Weights of a small GPT-style language model, trained from scratch on English Wikipedia.
Size: 9 layers, width 192, 3 heads of 64, MLP 768 GeGLU, vocabulary 1024, 5.51M parameters.
MLP neurons of a small language model. Each row is named by its layer, matrix (down: output weights) and neuron, and shows model dimensions 64-191. Each number is 128 + 24 x the weight over its row's rms, rounded and kept within 0 to 255. A neuron's up and down rows have the sign that makes its largest values positive.
A block is one neuron, or neurons of one layer that tend to fire together. Before each block is what it responds to, as a language model described it from the Wikipedia text at the highest values.

Responds to: Mid-word continuation tokens
L5.down755 [112 126 123 103  96 112 119 144  97 111 160 201 176 136 144 125 109 147 137 146 129 104 144 155 134 133 138 124 129 171 122 105 142 110 111 149 112 112 125 126  82 113  78 139 136 150 127 108  98 119 117 131 117  78 172 152 103 150 125 129 130 125 136  72 165 124  33 159 130 129  91 125 134 122 133  94 124 158 110 155 165 144 125  83 103 158 112 102 117  98 123 143 114  96 109 112 113 138 149 137 144 144 148  99 131 126  88 102 134 163 171 136 133 152 141 101 103 110 112 159 135 133 151 153 191 136 104 147]

Responds to: Word-completing fragments, CJK names
L2.down63 [168 103 146 173 134 107 135 140 112 103  96 126 119 185 129 137 136 101 105 147 127  71 150  91 144 111 107 163 126 132 119  95 170 113 118 138 128 100 114 132 138 130 130 122 103 135 108 122 127 130 103 108 116 127 120 129  90 163 135 145 130 143 113 138 100 158 132 101 145 137  94 107 138 113  99 105 130 160 136  93 157 119 131 134 116 114 120 143 140 116  93 184 146 156 143 121 147 166 121 124 150 134 134 104 143  75 137 125 105 185  70 140  99  95  88 145 113 165 141  96 104 125 178 122 146 150 140 151]
L2.down289 [160  89  97 142 103 120  96 158 155  98 182  86 126 124 117 133 128 122 121 107 109 124 152 167 129 136 122  99 117  98 123 122 105 145 174 147 109 153 106 138 108  85  97 135 131  98 112 140 121 127 115 115 111 111 135 131 126 161 130 146 141 165 118 169 126 143 132 105  85 109 153  96 131 170  91 143 106 109 104 121 105 117  51 131 117 140 153 183 143 115 127 157 111 148 158 163 137 139 135 137 171 144 146 114 112  98 119 130 157 137 142 137 108 131 116 126 124 131 113 113 123 180 120  91 127 126  96 139]
L2.down315 [128 114 136  99 147 135 157 110 145 113 128 164 105 174 129 170 123 125  95 138 105 117 115 164  98 153 115 134 124 122 163 154 122 133 155 143  88 102 113  75  97 120 180 136 117 107 116 171 168 131 133 137  93 152  84 134 115 145  97 114 143 116 111 112 159 144 136  75 168  98 132 105 114 152 144 142 103 107  97 112 143 102 130 162 112  76 129 119 140 127 147 138 122 150 178 141 147 147 126 185 143 116 147  74 108 108 120 156 170 134 135 166 124  94 107 131 128 142 141 181 180 127  98 134 160 125 125 172]
L2.down341 [123 148 121 114 150 107 145 139 115 138 111 173 124 115 111  84 145  97 144 146 133 156  87 132 154 106 130  79 121 157 102 117 106 146 132 107 134 187 100 132 148 105 176 103 139 124 124 125 131 100 139 123 117  79 150 155 124  91 122 103 109 142 119 134 119 120 112 130 150 138 127 186 126 144 140 147 119 113 147 104 135 145  97 165 140  62 151 145 176 142 139 113 142 103 146 176 162 100  92 103 137 165 112 111 130 117 132  98 136 146 142  99 126 129  60 116 129 144 138 106 148 117 165 117 127 120 127 129]
L2.down557 [115 154 134 139 149 113 125 129 122 155 179 136  92 111 118 119 111 150 139 117 116 106 120 121 118 131 139 111 179 164 129 108 107 137 143 105 109 113 106 111 109 137 168 199 138 103 114 131 163  99 134 112 123 141  82 146 127 149  71 104  88 100  73 113 130 135 123 114 141 157 130 120 105  78 146 134 101 103 118  79 142 109 138 110 115 120 107 137 165 139 188 123 135 139 138 137 171 131 132 137 128  92 106 131 112 105 109 132 131 120 118 182  96  84 140 112 119 118 171 120 114 129 147 177 163 112 136 146]
L2.down671 [147 169 158  91 115  89 118 138 127 167 128 135 164  76 174 115 127 100 123 101 112 132 136 134 129 102  92 121 137 144  74 128 110 118 143 135 140  95  71 109  88  89 142 165 103 172 156 107 152 125 114 135 127 106 129 188  84 125 150 113 124 123 131 163 136 112 135 102 140 125 183 161 153 140 119 124 125 147 133 113 120 103 151 131 167 129 108 150 140  82 109  95 194 118 106  96 152 119 122  98 117 110 143 136  90 122 130 110 161 146 137 114 150 143 121 121 124 106 133 157 103 123 141 150 143 127 150  89]
L2.down691 [110 102 138 102 111 145 141 118 130 143 113  66 140 125  98 108 106 141  95 144 192 142 149 123 153 110 161 104  90 119 138 140 137 119 163 147 134 129 107 160 103 142  92 144 155 162 135  90 168 113 113 155 121 148 164 138 106 149 132 125 140 100 142 135 109  98 140  71 138 150 134 150 153 106 137 126 147 144 126 121 132 102 141 153 101 107 126 144 154 100 142 151 141 104 105 111 112 131 113 120 131 103 156 152 133 111 172 126 119 130 111 101 103 110 133 127 118 125 123 125 179 159 143 117 141 107 132 137]
L2.down709 [143 148  74 142 117 138 125 144 109 167 133 131 135 148 118 130 137  87 123 118 150 135 149 136 148 116  96 133 104  62  95 131 116 143 105  81 122 153 115 109 163  94 118 119 104 117 138 148 102 153 174 154  96 145 167 159 103  63 126 114 126 147 114 160 133 163 140 115 131  96 140 116 107 102 118 130 143  94 143 132 134 120 158 136 116 132 145 101 118 133 127  68 100  82 139 142 185 126 168 148 112  90 103 161 156 148 111 135 161 105 119 171 120 177 102 114 120 120 109 121 129 134 111  98 122 125 139 157]

Responds to: Noun suffix completions
L6.down40 [127 113 115 103 141 100 104 125 145 154 156 153 149 142 109 147 109 140 170 107 137 136 158 142 126 106 121  78 110  75 141 134 125 123  97 155 160 124 131 141 119 150 141  77 135 109 139 141 138 122 135 106 160 108 104 129 143 108 121 117 101 102 135 129  68 131 182 146 151 146 111 135 137  99 127 155 148 116 135 104 139 147 140 123 157  81 103 142 140 126 118  94 129 118 136 171 152 130 126 152 131 138 140 131 111 123 149 108 125 133 125  67 103 144 160 135 135 126 168  91 118 161 104  83 164 133 115 134]
L6.down140 [137 117 145 127 150 153 136 161 109 132  74 144 121 159  89 151 138 100 137 124 102 105 153  80 120 128 125  89 117  62 159  82 139 120 121 150 136 148 146 151 127 160 102 132 174  72 149 180 125 161  80  96 150  73 118 136 131 114 116 120 124 138 161 136 112 110 174 114 135 105 137 123 142 152 158 153 151 119 137 143 113 128 114  95 150 106 144 152 111 120 112 112 113 163 162 103 158 139 110 151 136 142 126  98 122 126 158 123 129 133 135  94 135 136 133 133 120 120 126  97 155  95 124 135 147 119  94 116]
L6.down170 [143 107 168 157 126 143 168 132 176 127 127 133 142 156 160 143 135 120  75 119 135 160 112 150 132 152 101 127 135 114 146 111 150 138 149 105 137 154 177 180 155 111 126 180  99  96 146 160 147  98 102 112 129 131 118 139 143 118 122 156  77 124 153 143 141 124 108 116 145 134 159 152 125 148 157  94 108 113 129 117 114 134 109 141 123 114 128 149 117 109 110 183 135 121 140 106 121 121 101 105 142  95 143  81 152 119 126 136 172  79 128  94 145 115 155 122 134 112 147 147 129 163 106 112 140 125 153  94]
L6.down234 [104 143 119 124 150 133 100 135  98 139 135 132 127 148 102 127 110 140 116 137 156 184  79 109  94 162  85  90 133 122 116 106 150 164 175 118 149 131 121 165 138 119 126 157 122 147 140 121 171  70 156 136 121 106 114 131 147 130 138 122 121  94 180 126 136 154 172 112 121 154 101 123 109 118 171 137 132  87  64 139 123 118 158 133 151 117 116  69 149 151 112 163 152 106 155  97 100 162  74 136 166 148 113 129 119 132 173 103 107  94 146 125 168 140 142  93 120 111 170 151 144 144 140 137 158 120 101 126]
L6.down365 [104 143 121 149  86 115 108 142 161 159 155 141 122  98 152 124  77 148  75 159 137  90 126  95 132  94 143 136 105  75 108 131 136 118 128 123  98 138  67 156 123 149 141 148 113 114 143 105 120 155 134 120 158  96 102 108 119 120 119  76 141 118 140  98 114 137 142 134  95 154 143 156 123 123 108 159 119 118 117 150 141 143  82 131 117 128 142 167 160  82 143 150 148 123 186 113 165 126 131 148 150 135 144 121  70 146 146 130 137 118 169 102 141 112 141 104  87  97 126 129 111 150 156 141 125 113 154 138]
L6.down579 [127  93 126 135 148 143 114 158 158 101 143 136 144  85 122 143 122 115 104  95 125 136  98 116 178  96 111 141 160 114 167 156 139  91 144 133 165 114 120 124 125 130 143 152 124 161  84 123 110  82 100 147 114  96 140 126 109 132 133 114 137 116 121 111  84 142 145 177 103 110  82 123 142 148 167 127 116 110 118 155 128 125 147 125 127 165 113 101 116 110 139 108 158 151 148 136 195 113 134 158 160 109 162 182 115 145 147 101  92 163 133 151 136 148 161 130 147 123 120 128  85 146 124 118 113 100 114  86]
L6.down584 [104 106 119 146 156 107 145 127 113 141 136 100  98 101 104 184 105 130 119 166 139 120  92 108 103 151 110 125  92  97  86  82 103 126 157 163 120 145 123 148 110 127 112 142 147 133 132 112 153 112 156 133 129 137  89 113 150 129 132 100 133  78 138 129 109 157 140 110 147 109 152 110 184 135  70 146 126 122 136 145 142 128 139 143  81 126 162 106 111  99 148 109 139 120 145 115 143 136  92 158 140 148 169 181 115 134 136 127 174 140 119 114 166 155 143 123  94 124 149 121 118 129  94 165 170 116 125 152]
L6.down614 [116 117 170 137  90 128 102 114  97 152 133 118 160 179  99 193  97  98 117 134  90 107 119 129 141  67 140 120 139 125 145 136 123  83 115 120 146 132 133 192 119 130 148 165 177 150 188 149  68  96 124 155 111  78 168 130 107 131 103 141  99 129 134 121 159  96 120 140  80 133 131 144 111  89 158 115 138 143 136 153 101 102 128 126 115 104 118 113  98 144 131 183  97 124 125 137 137 127 103 131 138 120 136 131 133 122 125 144 151 149 115 116 152 121 108 137 143 147 116 114  91 121 138 116 125  92 111  90]

Responds to: Word-completing suffix pieces
L2.down15 [135 165  79 154 157 125 135 105 128 107 137 135 113 121 102 139 159 159 110 133 125 121  63 155 114 111 149  93 108  97 128 135 144 131  89 188 116 154 123 129  74 129 123 113  95 103 104 136 146 120 157 148 138 126 116 129 115 132 104 123 136 125 145 103 149  82 154 148 143  95 157  95 140 148  99 141 114 190 102 149 107 162 145 126 143 127 108  95 139 141 149 122 163  92 148 168 144 163 143  99 128  92 125 143 128 170 143 117 153 152  96 100 137 128 144 110 144 114 154 104 129 116 144 154 126 112 118 163]
L2.down237 [116 136 155 154 111 115 108 140 123 140 162  85 139 179 138 167 115 133 152 177 166 132 125 141  79 131  99 147  94 138 113 100 148 122 134 127  96  98 132 161 127 124 121 118 162  92  90  82  98 124 159  93 178 131  82  89 134 164 133 149 149 122 155 120 111 144 119 117 131  93 110 120  79 115 153 112 104 109  79 137 114 135  90 125 184 158 160 137 163 101 159 124 137 121 103 111 123 149 150 127 117 114 113 123 143 113 153 143 149 154 130 117 122 151 119 114 123 109 116 118 154 156 131 101 112 131 171 123]
L2.down461 [185 120 102 106 116  96 146 122 111 100 138 103 100 120 151 136 139 136 139  72 145 142 117 119  84 121 132 102 120 144 141 144 159 113 114 175  83 140 174 120 113 147 113 149 142 108 117 126 109 106 170 181 109 166 143 102 139 106 109 151  74 102 155 149  90 130 152 132  75 116 152 146 138 104 164 101  97 173 139 129  82 147 121 109 113 139 137 131 140 120 120 161 114 143 114 111  89 156 135 122 127 105 122 130 111 133 138 147 163 163 138 129 132 114 121 158 113 131  92 111 130  79 162 141 123 151 165 113]
L2.down504 [124 152 118  95 111 110 138 138 109 108 173 120 134 128 158  99 126 162 147 112 157 136 100 126  91 105 109 120 130 103 140 151 155 103 106 105 121 167 139 131 142 108 138 110 118 145 135 144  94 116  89 127 115 137 132 137 104 131 167  95 111 157 185  94 154 150  94 152 160 146 157 132  95 138 140 179 141 103 155 139 122 129  98  92 158 139 134 103 142 140 131  84 136 118 115 163 140 154 118 120 112 103  73 147 130 149 111 183 144  97 104  92 136 147 104 123 187 129 109 120 158 124 134 124 146 155  97  90]
L2.down584 [ 96 135 173 121 162 120 117 158 125 122 146  86 103 130 169 151 128 111 153  74  86 119 144  86 163 150 138 102 109 114 139 121  91  91 106 128  85 139 121 115 115 132 124 122 118 150 136 126 137 164 120 158  76 127 174 128 134 160 126 118 147 136 100 138 104 138 153 117 122 137 158 122 137 121 149  88 120 119 116 173 113 151 145 140 137  67 138 121 119 132 118 138 139  83 101  63 125 117 125 114 118 134 131 132 116 120 120 156 124 128  93 115  90 133 144  95 144 150 151  95 127 118 139  67 138 159 133 126]
L2.down603 [150 137 117 143 155 123  85 142 170 110 140 101 126 154 184 139 128 121 105 135 121 127 103 104 148 126 110 126  89 121 140 115 128 142  96  80 109 127 120 120 121 106 127 101 136 105  98 112 103 148  81 145 114 121  93 140 158 149  81  69 165 172 189 117 139 169 120 123 101 136 168 158 142 125 128 113 130 122 117 110  80 141 163 133  79  93  96 114 120 126 102 132 142  99  98 144 141 101 116 118 126 121 118 142 145 105 148 131 168 173 153 107 157 147 135 143 128 127 152 103 151  94  95 115  82 110 107 164]
L2.down663 [116 155  95 106 143  88 106 150 114  99 149 113 139 132 130 137 140 103  57 108 138 149 129 117 116 155 173 127 122  83 137 142 155 114 117 129 114 140 106 138 150 123 142 131 152 115 118 157 192 126 163 109  77 124  95  90 170 148 136 106 153 101 131 134  98  92 118 119 160 148 164 108 126 103 120 145 137 120 117 137 130 123 109 109 144  79 150 112 144 116 110 164 193 101 111 158 135 142 143 108 174 154 168  98 120 113 145 106 165 132 144 121 139 119 130 151 176 110 165 168 113 118  96 153 128 128 159 110]
L2.down666 [122 113 102 117 142 176 139  68 134 147 132 119 142 132 111 115 131 108 119 114 129 107 115 132 116 125 173 151 124 103 157 134 116 120 109 113 112 103 141 143 138  89 148 152 170 110 130  89 133  81 130 154 151 129 139 150 155 135 113 123 155 146 122 116 140 133 136 126 148 115 128 145 131 106 115 149 171 125  80 129 146 107 159 124  98 116 136 122 120 139 104 103  99 138  86 121 109  79 128 160 171 137 150 155 196 180 152  87  91 147 127 130 138  75 146 166 123 131 119 127 126 120 102 126  80 114  92 122]

Responds to: Word-internal fragments, quote openers
L5.down295 [114 107 104 101 121 110  69 123 115 136 151 132 134  79 107 121 113 181 133 128 120 127  99  97 161 124 122 126 144 151 155  92 132 126 101 111 132 132 127 108 126 110 107 128 113 131 135 110 137 126 162 137 140  59 136 159 139 113 116 139 111 103 133 162 107 121 120 132 111 139 156 139 122 137 113 157 134 171 137  77 129 156 180 111 140 132 112 102 117 150 139 112  93 117 175 107 154 108 133 140 124 151 156 175 143 104 110 121  80 116 123 166 112  98 122 128  93 164 130 178 131 151 167 138 128 133 171 133]

Responds to: Mid-word pieces, mostly CJK
L6.down87 [130  86 129 114 117 140 129  99 128 154 127 133 197 151 128 151 131 162 125 122 129 115  90 147 109 172 112 138 104 150 133 126 132 162 154 119 107 145 151 121 103 171  97 123 131 139 103 144 119 146 113  88  94 155  91 128 150 153 163 190 144 126 148 134 114 134  97 155 140 151 117 103 142 127 136 117 133  57 123  73 177 127 151 122 110 118 125 135 151 133 103 120  88 153 137 106 130 196 146 153  94 113  89 126 140  97  93 144 152 146 146  99 143 124 115  95 128 138 128 111  94 132 114  97 147 117 161  95]
L6.down92 [116 145 111 106 135 163 166 120 114 130 130 159 129 134  98 130 144 152  87 169 128 111 122 139 150 137 170 160 144 113 126  86 113 128 146 100 133 162  95 134 125 163 107  90 123 153 146 104 113 127 127  89 131 130 123 117 126 159  94 147 118 135 162 141 119 101 110 122 113 123 126 124 100 143  80 107 142 101 179 119 110 135 138 150 142 161 134  65 125 149 111 115  99 111  76 138 183 130 135 142 128 131  97 142  64 100 102 142 148 141 163 170 151 132 119 138 175 105 112 100  91 144 134 152  82 131 135  93]
L6.down230 [134 128 105 156 118  80 109  98 147 199 141 141 115 111 145 134 150  65 150 138 132  87 141 116 125 133 205 120 118 147 123 122 132 158 108 160 119 134  71 152 161 144 134 111 148 118  86 141 135 122 152 149 108 154 127 125 148 104 119  92 147 103 122 118 127 136 117 111 124 126 129 116 156 108 161  84  99 101 158 154 152 116 100  93 129 124 149  88 108 135 154 152 129 144 130 136 129 116 153 175  75 129  79 125 158 114 116 128 146 150 110 101 126 108 175 108 129 150 119 132 169 159 139 159 120 115 123 161]
L6.down348 [123 139 131 130  87 112 128 128  93 135 177  99  71 134 124 116 154 161 159 137 125 152 130  82 128 145 122  78 151 123 134 140 103 113 147 119 125  98 121 133 128 135 143 139  99  94 135 119 122 145 143 145 121 103 122 121 149 117 133 151 124 108 141 160 159 118  62 107 135 134 112 163 125 144 137 111 121 172 127 128 177 141 113 126 129 124 142 174 114 157 101 180 138 135 124  96 124 131  94 110  93 117 134 127 106 158 114 120 143  92 162 146 160 131 113 147 132 197  70  87 158 135 154 116 118 140 144 136]
L6.down357 [ 69 115 114 136 130 130 122 111 133 124 170 153 121 147 129 153 133 132 130 141 146 128 132 139 123 128 158 139 117 169 127 148 119 109 144 133 125 110  99 121 109 118 145 117 119 131 137 163 154  84  99 144 112 138 133 217 147 139 147 118 132 143  97 112 123 134   0 114  97 131 113 138 121 106 118 147  79 113 148 147 138  99 163 137 102  99 119 124 133 110 151 113  71 170 167 126 127 122 115 110 134 120 156 111 121 104  95 147 142 136 156 157 117 124 148 127 123 126 141 120 144 145 132 120 158 167 100 124]
L6.down405 [106 160 156 157 133 131 158 133 144 125 141 113 133  80 101 145 130 137 130 105 104 132 123 156 131 135 150 133 122 105 135 126 120 119 144 149 151 151 107 115 143 120 188 143 132 100 125 131 122 131 135 146  85 115 120 126 152  95 136  83 134 141 128 134 165  87  20 124 102 139 151 148 116 162 124 130  77 132 121 155 127 114 109 141 116  81 140 125 118 144 110 133 172 162 167 141 103 155 123 142 121 119 122 107  87 131 160 146  95 160 106 114 131 119  94  97  97 128  92 114 154 132 147 133 108  82 147 193]
L6.down447 [121 150 129 115 163 121 117 112 165 109 127  82 133 120 139 139 100 130 115 102  95 152 130 113 134 150 131 144 169 114 145 111 121 145 138 126 131 159 143 132 120 119 152 139 108 136 131 124 140 132  99  96 149 111 122 134 138 114  99 114 164 152 138 149  84 131   0 137 134 124 102 128 146 134 141 148 138  85 113 111 134 155 134 112 124 133 127 137 135 143  97 120 130  91 158 123 108 122 125 100 159 112 135 109 117 110 135 117 117 131 121 122 120 114 171 126 145 131  99 109 122 132 113 135 129 144 147 109]
L6.down694 [138 154 176 127 122 113 116 104 145 157 149 128 125 146 105 125 163  83 163 100 124 105 111 122 115 146 125 149 129 155 175  88 105 111 121 113 133 129 151 128 101 109 149 122 128 122 143 137 134 169 129 169 139 121 116 134 152 151 113 121 117 173 125 109 113 112  64 145  93 142 124 174 113  81 108 107 157 150 169  90 180 144 153 123 100 123 143 117  84 152 153 152 164 144  98 172  96 112 171 116 124 124  74 100 145  81 118 118 136 141 140  94 123 123 151 132 132 140 100 113 128 159  97 149 157 146 142 113]